config.yaml
n_kv_head: 8
d_mlp: 2048
attn_scale: 0.17
bias: "all"
parallel_block: false
init_std_down: 0.00661
lr_mult_o: 4.0
beta1: 0.9
decay_fraction: 0.667
decay_shape: "linear"
MLP neurons of a small language model. Each row is named by its layer, matrix (down: output weights) and neuron, and shows model dimensions 170-340. Each number is 500 + 50 x the weight over its row's rms, rounded and kept within 0 to 999. Numbers have three digits each.
A block is one neuron, or neurons of one layer that tend to fire together. After each block is what it responds to, as a language model described it from the Wikipedia text at the highest values.

L4.down80:455549498469526505497493549523497575592517487528538594486516479493504529495527499477580462438447435483461430563472429546442555568570544462599537450477554493571513513543495529571514490485544445464560489578398490386564427519508559505491461480533570405541460486468480450498487502483492536528517530467588467441420465462508527457526451523511366467489443530618553459502455549459575454575415508437458406437568497533484528451525488462527472592567471620542531532588535550544512418530551398468571531497496572454498520483518
L4.down385:476480552451514493394510483618450388492502528533484391534439567557494542538475542474442506442394480507548481508520565483505539456622446561531447485411488558502471459446504475537545525451494470482434404512455489467415391504544526519494513454500509473502466560440475487508476567465545428462391531494532618585519501541586434488525500522480432368504447506463470578538582496552581496481406449392566484400562516451614515511469575604501526549536485468513535498494495538528483519487508445460473479471501516534506473535596
L4.down460:501445536570465554558491420456494429507493482596540573667507469522385543534551478543531515451503506517575468384496456537556512472481446600535494505475469486529512505461528540602522498452496485560495430480607558482513468585439549386463490519509470430469500495490492523426531563471472518590518436511530481477576451366486459431447477579548526447521509462536474528458442489526458667521465508411521463505441419559571567517545500452530469467475407468443517528484510436590484497551525410608519457481473456411430542583522
L4.down503:602404539471446520547499587518485594489538501480531456509462382560551436586565464509555570529585446489600480582503516531505550515467540579497440495500451606434536455531552569465455500466540544505488499489506588382521523386586543466489531474452503495522575471463498454591516521587537541527419599460495514510482538414474513526494516519591449473489686462408585472477405519453472476518571492445475438495560474482497453550487532502487528426541498564514465584460547409491439491466454480428448513531533531464445508477488
L4.down619:530524512461427505583503487537588487462447486477466498597529468390484569497470594479530484470547452461547528524528465519460470392452398470516444525551497531526491501538481499563423485523575503558549525503473498528538453479535516539450359473577542560544498485487491533488508510423497495493569477489520495505423557528500475495432554531530482392505385483547543580395520536438519489453473502559459423511471524403553611506511575555458587505495487456553488500564529478501480535509533494566529480542536476537681499456444
L4.down663:543334490478518577544398444543499548672510458491511469390309479506469523517474514525543453535515554519460563505504463545464495434488530460526456500437454488432467470527489589434558533567464562529489463497434529537469523534454431521484556583460514513522460496371549500455499465490506547501520561544437537549489522425543484441500508497452468491423486455466492443565491487423461492526496604473455489535548510596513501499505452485506454472567504449462471457507548549354489435519424503551478496599480463464465440507554
L4.down905:524417453459571636478408544472524542609487470478586535522452470498491675583500417494595445418491526519493484435516505592467461472493564443498482393470498520447515504562521510397486485547559529514464502515428523577501502543531476505527559514503437396486511498514464544440512521516507436557533456436452536456524462477476545397550457504445507549537575426375475490606468585521408530479616527551547456486421486543400445499465478473529564522517468508439512519437519515574377517480511519563539463564510539432421495502513
L4.down1138:490592561549456587543440477487491553507545462506479515442464404487514496506494564438512542560606530572484556521481586538496428461475451497555680459398511541413486521482470435468487443496523508513565581451474490510504492493584490508508505474517576478424531512437473522458482502666473650528496515478430522498481410490465446460501507526590443559559512477485548543572510393531595501477487545376556490428491453513491530529454463496504451439557410497476451505553459573579661506492545483479490429441538537486517496496517
L4.down1183:498444562469520557532589616547536557481550448494469515487461472512478455523447509529545519550473444466572516483498528478386445528522524432424550479393434586471561514505541456482484568618434474540473472509485483472482468640473502541471460494462441548595519500490494447605426443442505554539485509584490457529477543460505545460521627456410548602526480520460444461530562575592516510425454580443545582542470563496507449522476541488472468442622539486495469475508468520502423479438543451449425431474544503449477583519462
L4.down1203:498526479474601461528579524558509531468613551489441577501538522459501487545556524470487584482551494416498390446474586423478588503563385513576524503558516597555567530600509478575440575482483528477384527527426380442493499487432451581440503485467433507570595490474436434480490510543442475520490566542441501481515496471501593519579522567505508491491518389524466455540456586572498526594394486386537474490520408606486450562537435514444466591476562508485519511474497503509502430522454472442416536507537552483507504604479
L4.down1546:531426525398524534492447580490503514569548488546555461454469385675444522546413482521526467564581498507411518504516587515494558458553442416560550434532451573404508465499515519400512492401503564463432522576555553576465406468449542435494505522470470527441611520544433477511599424455502503549553623495522562485521567558511481506518559542549398515445561499510466538456531504460522498516407575559582422473549525550568516497445522515511482444494514546542474490540574482505497552504550528465437452481428538447506450569554
L4.down1650:597478534602439603465330479509494476627446451475580399525457479393501454554460454513453522517501525576513510441508541534414469503469500492476545482385433488458545482436504553500481479468381463489479509446527455443489557459499492491483425459510520546573485443441463478444489481528574483522492523523375523491493534422493460526470523533431439515635541446462511477444598414479458514477484523478558453518534466560562445499545489500477571452506463550551497442520479550518490533524513500507502481537519512480369497482538
L4.down1789:510554584477451543531457492427436503600503440479489447442418500492548512583514492533519422483539462429484477455417533607438494467498533407422486477512489607456432467440518535433475512481509443520465459494514504443533555589416536461466505488480501476618504572538516496529493463510440593543493477503479532517510572421478475424512471540500564550483461514559513449503514471503628545545535554563442559470539514434471427548510451626547494544514539448502479488459392444477473436517540466509530544589485446534550510533536
L4.down1804:508514534468518528608507474523567489538502525383537572431437463573469563432477538508537511591548588427583595515525464555455407523444586483425505551449660463461452556503472491460453581537551491501457474385501532461553521504477488534441450477577579515443498515505483539509488515596592502453511427500506484489483521525534443433521513524519471445491560477478471440478543474505495451523542443472516523575376540499446441472539457594444492503484576606530496478475523458577477459490500458421558543577495463497418541443576
L4.down1894:476481473517537503534552484429423450587506541457544469489519461489418466529515510436497448556479542485496471507498579534557570484532467592556531433418483478444480573574597480553530528386546532495455499597466593526491467485465552468516518534575501461444480460469411450544578545494484535505471551493490602569561570419480541577467448463456412490446480509497514543461499508497452517476443443504443418466526505535487420446452457539547469471378433455500553553443446355584495472575562464432542471420542548438514525552481
L4.down2037:534494575511493463493502435430548497566469478586540480476581552418538467587580485458398544521508604509519489518526429412510585498536459632477436377531588532488491416507608502523533561475508515571478471464587549357453483517508529622487549516507673508497556473487554485523484490511537420464513544528568517557468592482452567454511434427554500466542486535469443471500533463538500541549609465477466530504433492460505531474537484455467486488512461470515429449543495531583492437431491494493512499365494571478570510511527
Verb inflection suffixes. Inflectional endings split off a verb stem, especially third-person -s in present-tense plot summaries (falls, drives, returns), also -ing and -ed.

L2.down1516:450416482525522501565523481498553419457466430434482552502439439513502378500569526538436482549588482449542490445552512540541556590565415502520525500644449534460545560469505392605502468418488452541465541515554491513576591503518542503541459550516545522485426471463585494475617475540475463515491511448533534542513517484550428516462530451542447473475433488470525464442484622529556417481480511537524460485412430493537440539494499512492559459487538559566545500519590486636491521501541451502565565547484488594570518448510
Comma after phrases. Commas in running prose, strongest after an opening or closing phrase that ends a clause (after graduating from university, as himself,), also in dates and place lists.

L3.down597:447476461532531526510523436584506417518501492553537557509530532520495473515508512626570493450445533391500492401518516519434506504507481533576474576447595516538525485546518483503588477417570464477482478471454473444441404456634469496547469503586524517476471469533424511500520493525506542467503437482501499444566634442570531483460571460466437568519529560391499560466504549472455573438460430577485471598528522443552524580529558521490420487500511444531493466517523452541534539483529515460555486573467437507549469530577
L3.down618:522516407545442535536554490574572602362454519526603517574536488436490539526501473519417522425519482487433500522519489456420537589580446516561553502536532552457481568524540599468505542575511441523429464586480550484493526488493577474450441516628514536522530491543438545452485527545438418507359443526529482482489522529494512542499525488426474511502508659544461494539592467576448424530482474552538498487471543477501507516531552497448469588559484422492521452487569531475529477493474478474500444573453443511457452442536
L3.down861:476582537475439488475485556491429514461477500477498619466487488464500473431537579403415560484386511493443408449561454483418630497533463428523568564504511522425537453501555453463445493530440546490565450537502510396402487606522550508567476501525426511519616508533478468530502537487486577467484508561438461584450441586481541452510428492500478467519414464450470477447473413515527441422552574488447558479451472564605537563561550470440579534449439536493478499490426460475497511469608539500531463503448424398503535521471
L3.down1907:501475514511534452496479530540536496438427574528558491523509554518513455455495510436474464484526446478483506480583595403551475446505574451515479442461477397481474501522447538509520528516550524438510513474515431442480443458442383519418555533586435576400477554497419393493555510530465564489568467467442425408523484423512527500481513455508417561533450386531598567440552595518528557518513434496464462535446470480444484479474527476499443617492506447502512530491525463484495535501525530515525565550578600511526457469539
Final pieces of names. Last subword piece completing a word split into several tokens, mostly European place names and surnames, e.g. Zalaegerszeg, Darmstadt, Sørgård.

L3.down82:512413443453572533509501537451494440474527496537562584437526605409586493559513493483476502447506443593527483498553478525540575449459519451476492536533639415512395516519454508531410414478535518493559528399499406478471531524486543500516379513519505542596489519521456550442465456586502401535537365422531460496514540392473517466525468459461516515497478434404467590484491484533475562538471541545498427513487494504487505459481537532425458487447416502475550492567437462479525484583462490538488519502496560512572483507476
L3.down876:611454568520455475495506471447600551398514507478401474561417386525547587507538479569463487545524474424490532533471508473453522545490505556517502573537466518473556532556499553532462322545464494521490531525456444458512479452510467457448509531520473532436440479497554536570370527480531502457567431477538521468533430473500480571492432465497527586540539411613590506498538417475377590515429488527585496427509440486561560512474503580568487546610593527489478488540496541536530509519577484569443457491487510453477446527517
L3.down1276:477496511442450495533454468458590575506422445468491505477483466476532433582427502503515407449582420453511488522553422422489530447528373564473426492575544494515504552434507500432489485460595408486481468532509545518509483520520443521505470521455595440451485489502454522457462523531545465625464534511560599479531514415544508453374493505566520576481439421541430507496508431531514498501446618528483480482518509416538483529506521489562573491443538577532530516558499386501451479543621571515469514588545542477538521434583
L3.down1411:521397510484458499581511503465535495489474447463556435455513480563560459483487523465494539503543548505527431512596490496601473532568503552521529543505454457461484554543447461487536434554460460494511479457530486514465456562499564589468529608515553460508450469507469509379514356501512456551508490522498527411538519504538482461360522521594407513468522417449479603512534413474506584526423560621381418450464542488480551534414475413408473465581427503456581577494455472515499416537526547587502579433468523523485437592521
Clause-ending comma. Commas or dashes ending a complete main clause, before an add-on such as but, while, with, specifically, or an appositive.

L4.down14:433453469603471661621428459525555524483549503465497478535523580447481505518412429558542526491545483496554495490526432515500488539508428525517424389491447466508480570431550582508483565599484496596498562546477487598448495523511453465453543404554483552486553460478483533588505562582498510517525498550415462453441499405562445511461546475525486500486568482502605561507454440423520531533501541558522462545480568556477534459491501580523571513513544453500629555469572408586474498525454520519452492531569493515449414524442
L4.down89:519534467561412480451510439449479457528472414531554455481521450537545512477496494440455594458550474436517514591436490492515520557515474440554473508466468513570563508483547462578416524536537508593544457601488551483554451558500500492567433525637572512623559474494559442549493575580584454583601434466551403566494541502510443516533517500434499557453525467413528500457586423358477431520481532442445480553453479472560535524574437575470439536535513439508523584511538472516522517509607502501556479583443490548567472539520
L4.down513:491454466455539436471478622536547500422406475405480555386471548524552505457505540553434518542505562432395493493404520519444474401472497464512482476448476467491582524508502482391515433438466510447536455451464489542557560598423555524485475541574530413512469491624507465362376560518438512444504482507503533524476508568468412479508399520490476563480586580529491480508599523521401419540477526499473455457447580545586523507474438457419522530432420511639482495590457483497525447484535515516486554458455504573506549494473
L4.down627:514501504546520521530554520567568541509516540587484445588475612444485453552492464524512550472478457487591447457612553488467503474494455540542598465576537543540591391456437548597565533540461509535448539426433557509493505449461479465546598529427535505453551505417392504512501474427428601450572631524490539503549493507495491470428549427505560561582499427649497491496488515541653552526479476511521504501480499412572520533444554502442475560496516514524451400505553465499430531575513452472513568501453516481480426445447
L4.down646:411599477496592448555575482381459457445507513477496394469551542418458503570402473533437505469484482511419444505517567524385592540394404577479591421436463564448432578505565462506532459547523556502460552543428441476554379642568457522446503412532473504503495480573408474487461385499438450505519531549528468413457590492443473504499501506516517409485544496486511481468530472400521500426443541452487487530505571485516472575547530499492551600452440485414387548543501541547465513497491539463457465541423457479549565463518
L4.down722:539515477566370377464501417540532539446582555466496562467553430501565498578568451504448496564564480522465543409451496521522448547564515439432515589521519534543455534527366423430528461549536414455519589472539539507562450459533519554548511578431525611401498482535578484582476491456546483535421579401475454470571543456494539525468515620442560446506466488609499594464435543527466485470429535464502430529527481493546540541522453463562440518515494535522460437531580491476447519549469480451443553457559516510470589497467
L4.down805:555541519545547437409536436558519583412479587555496461516506471493549511520447550541473509479443543497524442540424532513420473513436425553438457508548435566413401454487492492584496414524535479638524473554443495424496493506401506494533545486567508512528520553488493492499452401496470422469483489403322475495522462530538488470444566476544455564495534410527568639543537459561526540469513442503520472536517455419502529453492507434450485554579528478487503452526572532521497446493493583610524473351394456569537519473450
L4.down873:479481517506482485436468476513470571533504541517505510489513640532502503486486432493341483422429549404493543479508577498420470398492495473504538447591407587465519589532475506471490504531437541651448496482517499501477505490501551420467543426561558469549469540474545490523484531497457577442461535502523578522538579477442511452451495519514492523495448448558526516465530490413450512456517474507415522484513547496581489406507513488572552478565470505531472522516440569444492404505536603461507440490450491520525461388503
L4.down964:449535513565463432491552539625476514509510500532555500485554559511563481443460463457519544510507598499462611488491510496402431543508447483513480405494450540510375464515528513539458500480553486464510515478536443509339542497562481645426414438439470520494437481507592471570542526543538492536487444506470551438535424401494485498541491521469467517531527461497438470589485535536512465429523457533585451532432583492519479600500450578592447504475500451465416400556515540477466471482396494448527488502557563470436543498575
L4.down993:540444580627531626480571418439461518494464507435429513551488466531530509459430508461387439498478444464548449524499531480446546443474466549512572522443464506551425490527525490478483510506438443519463533404443498429586547507468591492487472507510534555651531491458569491607529511472483546475521492435522463574476524549531510543528512503531593389431470486427567453633499518515532493480479467544551452498454547520397438461538519541503497472459473481446439534507465422562512475546538508370531469447502488526435537511628
L4.down1169:491588423504508462539637487538517468523432542496522461372535595532587482424511527619562553443487507525454401512374537566435553429511489453557490477546468487400572492508489471524548520475528510459452461447409491499447474565602497492587478478471414568435502519472496461470551450534411423470422503540459397502500474502455539531520524497423534500554484572568492528459561532502477439523477421420540423490375448506465550536484511424457401552522471424489540514404485445595512444439469521550489554510491527504541443473533
L4.down1185:522483486488480483536442495504493548417528576491531530495476473573532547497465408478492521541502400450442541353489513532589508394505547470508541525436525510411547552522530585532508485400512442494434600502410499529461480421427405438430500471571484553494476561518382450492463576567533538566541446603578520545437464470545569481388552465493539492507477434490420582466518473544578472519472484447468506533449475544500628496492392492506484531475586476485453453562494528429562469513474525479545576614480566398513499501540
L4.down1447:484624456464516404489487447512581551500453536523432473491512497494503575459521510501470460520525470521495466527463457450485469488441445483552562512514506462497478517520545432477508385464496513458545502502486445527530487522568487515455490575586468437546440499516578500577543462529525445335579522532603507516529446569560491539588494533454489458483476419421528549409518489521415495495466569415538450466538520428484545521513573526425562481505498410582467578551442436474526467473446521492496545570470491440473599477519
L4.down1612:501472389532473527541521487520549555471475526484482496530552490448476481515471479513537510517550456477476521492462514474492457501492482556514433499478528463476516590409475548531497493470457656528365488469434477497465550521569422562554477420583484559548488502520499476420445507421509502435520495473435433510498537414398574493428605514533559459435484531482572630457441570478452576493453488508410521587503443421489482484485529453502459516531495499485606435407415503551595505543512482515421547558455514465505513532464
L4.down1655:478499561474501455566459430556386402407495409436532514563416521480444521464450461497477563428536538481461517450454552509527459560563468558475435474538454507463468443532621451499567543524544476333502546485362522589410388514532539467490547491531434524579582537438513565424499417577520407524440507491551542497491519537413377415510525492529594421548466544496461458526488559473534431489401461545491483498560457500550461548496524438566489516531521490493504471551591539557482377540437455549448509506481503392454453339526
L4.down2028:433436496563480456488621526606492532458545528517540467496521496462420513510504530542507418452505480562532526510548453404522589558554466555496471491422439523529575562456459550457467499500415551428519537537563505555456585495555394566501470452539585582464472453477538564522506504533402372597463457539487593531519505500549470417496567534462502480524580594558440408494511516524481549494376532502557480441509444507585521473578438539469434554470547492566498516467528545488470530447462553540473484579502516576556566535439
Word-completing subword pieces. Short final or middle fragments inside a word split into several tokens, mostly proper names or foreign words, e.g. Polots-k, Darms-ta-dt, Pitchfor-k, Legis-la-tion.

L4.down125:495475473600500539489532547438452446513522436467558518522560446519351563465458517504470431602463512506479537420610433504556496477535478491450516538473584474532456507490445463533571569589523613480533490539446497490447457578531504533418562564465432484494525468528454480554439502492489488412567503568501496582577512607573484519465433422476522441391566478458449493515624498435522534474520410484403470513540413518536511475494463501576493431415497569483501477487527506514451439597503523554433561514517471520575517550555
L4.down183:382459533529520584542459585463494578470506458481419547503476484563505519452482491630576501573506470499482569509444440478466368537435591574553473497487611442563446529423522483580527483572603497406496511457532474422543477437536485535458434436520469575527406528458478397447458554518637552547495390481563512469425497512438534520470461478545620498476537572488487489500580480617497505526464500498581494433515436498485459417447468486561519504477489434477458545552454537471516477559508509475479437603469575523513461474546
L4.down335:475456494427452483479447494435549564494495508512514586513490612636477419457526492541495410576497502465508477410493616560456471484414511469537533504464453438488459532492536427597509516512544330471463524516532434480520487509563558609544419491529429515510549551535444527533490552480403501543493441460516461556480533530521529506574428537540509428607525478491507519450529527589530506492550468607545431484499492462534488520463507477571491487451486471601493574530489465561502561475473457489477463434484601585452540477490
L4.down750:470464463513511408434483489498580431475551553472545459412618550515516524510516553516516463501449504458463536515574593500465529512430432479513437544477458561522563443551513490492458498514443506552549516315424534559507544565645469463559464582345538521501489526497466486589484572542520453486478523477416450489401508477518454540483506410559492502466443505530551493501508528529513431514531487505551479465498473465446525473490605430545446443573580527457396429558381497491459436526427541472436499366473437548487505510496
L4.down803:519488490408522511542508467521500373458473461473497400449477416453531484410504524537407529418437482447560462495514460509523493426402468447532488507459515527540491548455417528521480546522539436556485474495544493459408605515558480448511450589480515488471405502497555499508571527532618500419464606447509506452442471607593520508545578501506392522588468475528453411526427454515501516586449580467485499537536485476500532536445441627533436483532566436486447469424484519570473482539543482476536445434462453435492441499519
L4.down819:521423431557533409504589505528481489506520527487512537489554423458462503430474491480406484431447556548474473496509494513511535488513483492457548573445397578481582508459517417568552415485433515561527522448525541436496539524541459576537550529519526559428556506474490500568529523477486456464545529526523559564415485613521531487546517453497507364479465469487507544450405473381650447498494475474477410468460408502497499552477520466505427485473593527507462506404551526496512439531382495443440432447526530462482655567585
L4.down884:470544441517506475445532371568502557488559519489566488564514569525469535395453493518472433482415598499593431473557530493503514449504422514474484414578423571513485478499546501533585439484430487578521454483489533565523498585564498505470556534449509514489545390460467545535491501526526499554533480594526535521502526519546541492581512419517513415499456448489508540483492536467520502536517534458530396505471510524604573512523591449502518404562574516496579503429479441454553431539519474469555492496562506553615563402506
L4.down1092:517599593506540516437553530473532496498486524438450561563481444546443563556409501485493486433538477570540539563464480530413486447568530470524502538494586486494429480575441531417483534464501526506422565472489459439507554603567495527431501414471531441558566527504478420389505544580402446476543477520501507541445493454534572443537494529487432431474472435584505519535536503484513516514466634529541488541537510523455499529395489488469570416521408628512504486515520500600464467547554505523603484573560481586587498569427
L4.down1303:419444503571383449505573540488546459466473534451458565547409504506464507493497463553510508467516607492555432519487518494460486561508462553437544526529441515432526491526568494525430556473434612530483466442500376494579553492482524591503472554470500374463440495448558509529544578399424455460636480515409542427454456447549552457570457458518479612516469523467508473451428537560475482461455513565522494431508478452477436415443553516566518555480505499509553469522487493589452494459417553497530548428513467460438494531498
L4.down1343:527456438512432529521434472548416518521449531443576537481535461572447587492523571530448527550477539318459432433477555458417563498461509492477508556501545541453507522483407481495520552510519427523503492395506482526592482514445465463449449507449509441525484584451527444583547499444502438549432523412515485569465543507522438551561502473577569551537532462392471543430516477458498500507495469601516511609471454534577514474454529365547548453549536507362591433472399505508547381481599491465573551508496539438503466508543
L4.down1562:521510538600520591575550529577508510488538556546515524458478500482481499515642509546513545440430458493530444535488537419525495511540493541530578467535513584480473458527428445475477581540583416445531539482529419549494502554520500551595502536430475521493461458486568536405499488518479400519513534556546595550553462510567567465534505533561400390489496470545444534548519506571502433609534551489422426514566566458521493548479541466573408513544465566602515551505447458424539489494566445549473534499451419448442468531519
L4.down1574:516478514605487507508493464518320510537487538474431507643607496467563482432466544455391562414457425513452553568445468500456505535570533435491500488477528463549465477486555524513638442449476572469528511633554513564488488468450578519533511470492472419479530474437393443469537409494527534562475415510533577464412544523524502528530484596541544587502538464549510495469512502453540449465597556466491507569564556579478500507551511552543565412477473492417543481514521558482516478478606463427555536500473430523440390524573
L4.down1701:448450559514555498621473547561524527477519390440558498440437486473506551553442636476505462538499563496486535435546482510427605493535501516499549490506447515438531543519562547529533452488510384422451466539518535450495404599527452498460452491536480613568521510563425449559518513424471469479506479472402562434489569478486454515545435500594503506615432496468379413472529432435565581519490560562427476400544565510509529518450493514500463490529531461605506518457446532570505483542456479495563492382533570521424426447564
L4.down1707:547520569476522431507544515430408536415507476431494476542536516520469513479568480501459464492564515431516484475538397514477550535610488459409468561481552466445440531468477454490369540570408484472475456483546500438496479506439552486504489483532584515406541500530530498477433500446502508470575375565469491448462471616439439517517497481579498542497502514507478514565541521425478463506481457521569490543517531557565529569530425438582571510472540596481460467509510509481439517536421437578524475556518493514400444599548
L4.down1731:506524599545491513486455513532490392545559386460477414564452616464509567491472496506492520474488478443483509551554536438459489557535593478527432532457483513532510504536510400540546500539535475540459550531457465456500478455526477478512507493518531583610482450508573540577553459513414534477529494467479565552562489480527497489486542504533478581526456446508394474521521523523502428485524632455576460496418553491471471440560491563588532591500502534553541498444487522460498469399516549554550491459624422513523580466474
L4.down1867:439523517509544459539500474446484453432472516624523448446525487526415417392545476504509496460418472567512467497516478459489459495453442484373532635597526421562463540503507565492456508529565531530498517375612477537579466489516481493514524472483555525549540453436473566524440501588486553553483448531504503394507550452559453526502541465555521614500422456537506526448571523562424550574449567540497520471507592467612544534456572543411430550480470461471449435562603501449660493498522523484501511397475530544555468486489
Connector after complete phrase. Commas and hyphens right after a completed noun phrase or clause that the sentence then extends, as in "albums, with selected", "singer-songwriter", "Cup-winning".

L3.down195:488595536443489526498472521402580498489427462512475530535573537537553527605452535527568463510546541471478459508464416526437631365461509476475435448516556574537531456458458464455493584424504575494489609426572534544607522413534538442539498463499502433552592488517486512492502496443521534554469460522481534476507486519538520558534444524501531495532456560511440540412457483524461521405517546555479524494525526476565615531526605481441439515467385535498506504505475507444493490465598557573524505454479499475476503572538
L3.down1089:458563528446494489541443497458552409585414497608497510584530392549503474501514583520550529468461541408488439525446467484506501463471533515469386558433530535526522455444487432451528440469509646469542619390567540556559526432450555464484472521497532517421540507370524438503578493586518551566481417595475512541481499465400541520492490561528541468488424493443458525534564541419459498525501459542469488538545524550495567562543492465487474522467505495464544506430493506560440458490591535438494503480434505591540446517568
L3.down1494:529485526507506534578484501479601529429513530598543429448502451514529520483466406497509382556534553473473458499524539507476562446487603428479410460484528581456381448457458493573530416531439506524541516499500525624593501523471480451555536547523578549415507459539470530470482395544514501595501433499514452529487471490444567481460532524479423501477421470417478513523409527527467431575515521526462434586506631495442518458504552530525565436439491583496476593469352588531439473553482504551457551494473500443485505545516
L3.down1807:588474499487554496514541515443474506508463445464518484480505463542584472446527363412563492460584480455491402555576429477516475503457479518507493439518504497579526440553475519517495468504438539495527555506463503543582435468576582524502402501603438522541450492515494467530454452479566574467572468517526471529467531474448484565497470524457479499478418431518460503533446528521498454444559421446447538482523556474449376441510467470488459621526549499528519520560546508553536433491568558563420548524523552581462536429456
Verb completion endings. Final piece of a verb, usually an inflection like -ing, -s, -ed, that takes an object or clause, as in suggesting, enables, lobbied.

L2.down1256:537495477587473568533430505526484485494472482501519481427516573534477456545499540454482490587561547512482464502423515520375414502638424575515541510493421544535425544565567468507554533454435502512539503512424613499489528541541525566459601514563437483557524483537469407464533521430471603523496523573509540457456536410507485519481543480598591536465350504481532538513587503533463545544569450450536567520484488489458562540504453568486575490571592467377453627441520519456539537540480475533402535481528598499503525482474
Mid-word name fragments. Short subword pieces in the middle of proper names, mostly surnames and place names in lists and tables, such as the "ta" in Brittany, "ca" in Lancashire, "que" in Marques.

L2.down300:471463482477556403523434474530560482498526469462420444583440492545541553519481473489549463493543556488475595454516594414530565512520481452528499595495531530453398500548588549486486518430581497498489510490558494485512616441504515517546568459433515448608509409506546535468530488528482517476500493463556557432509559462487541497512521500564431497522454484516512504472504537450533533496497529473493519464471566451560492541518477515420443424505434515561452440511450560477549477528456491554442532474464443500471550576508
Narrative event verbs. Main verbs of event clauses in biographies, plots and sports reports, especially death and ending words such as dies, died, death, ended, stopped; often the split stem or ending (rev-oked, cho-se, st-ole).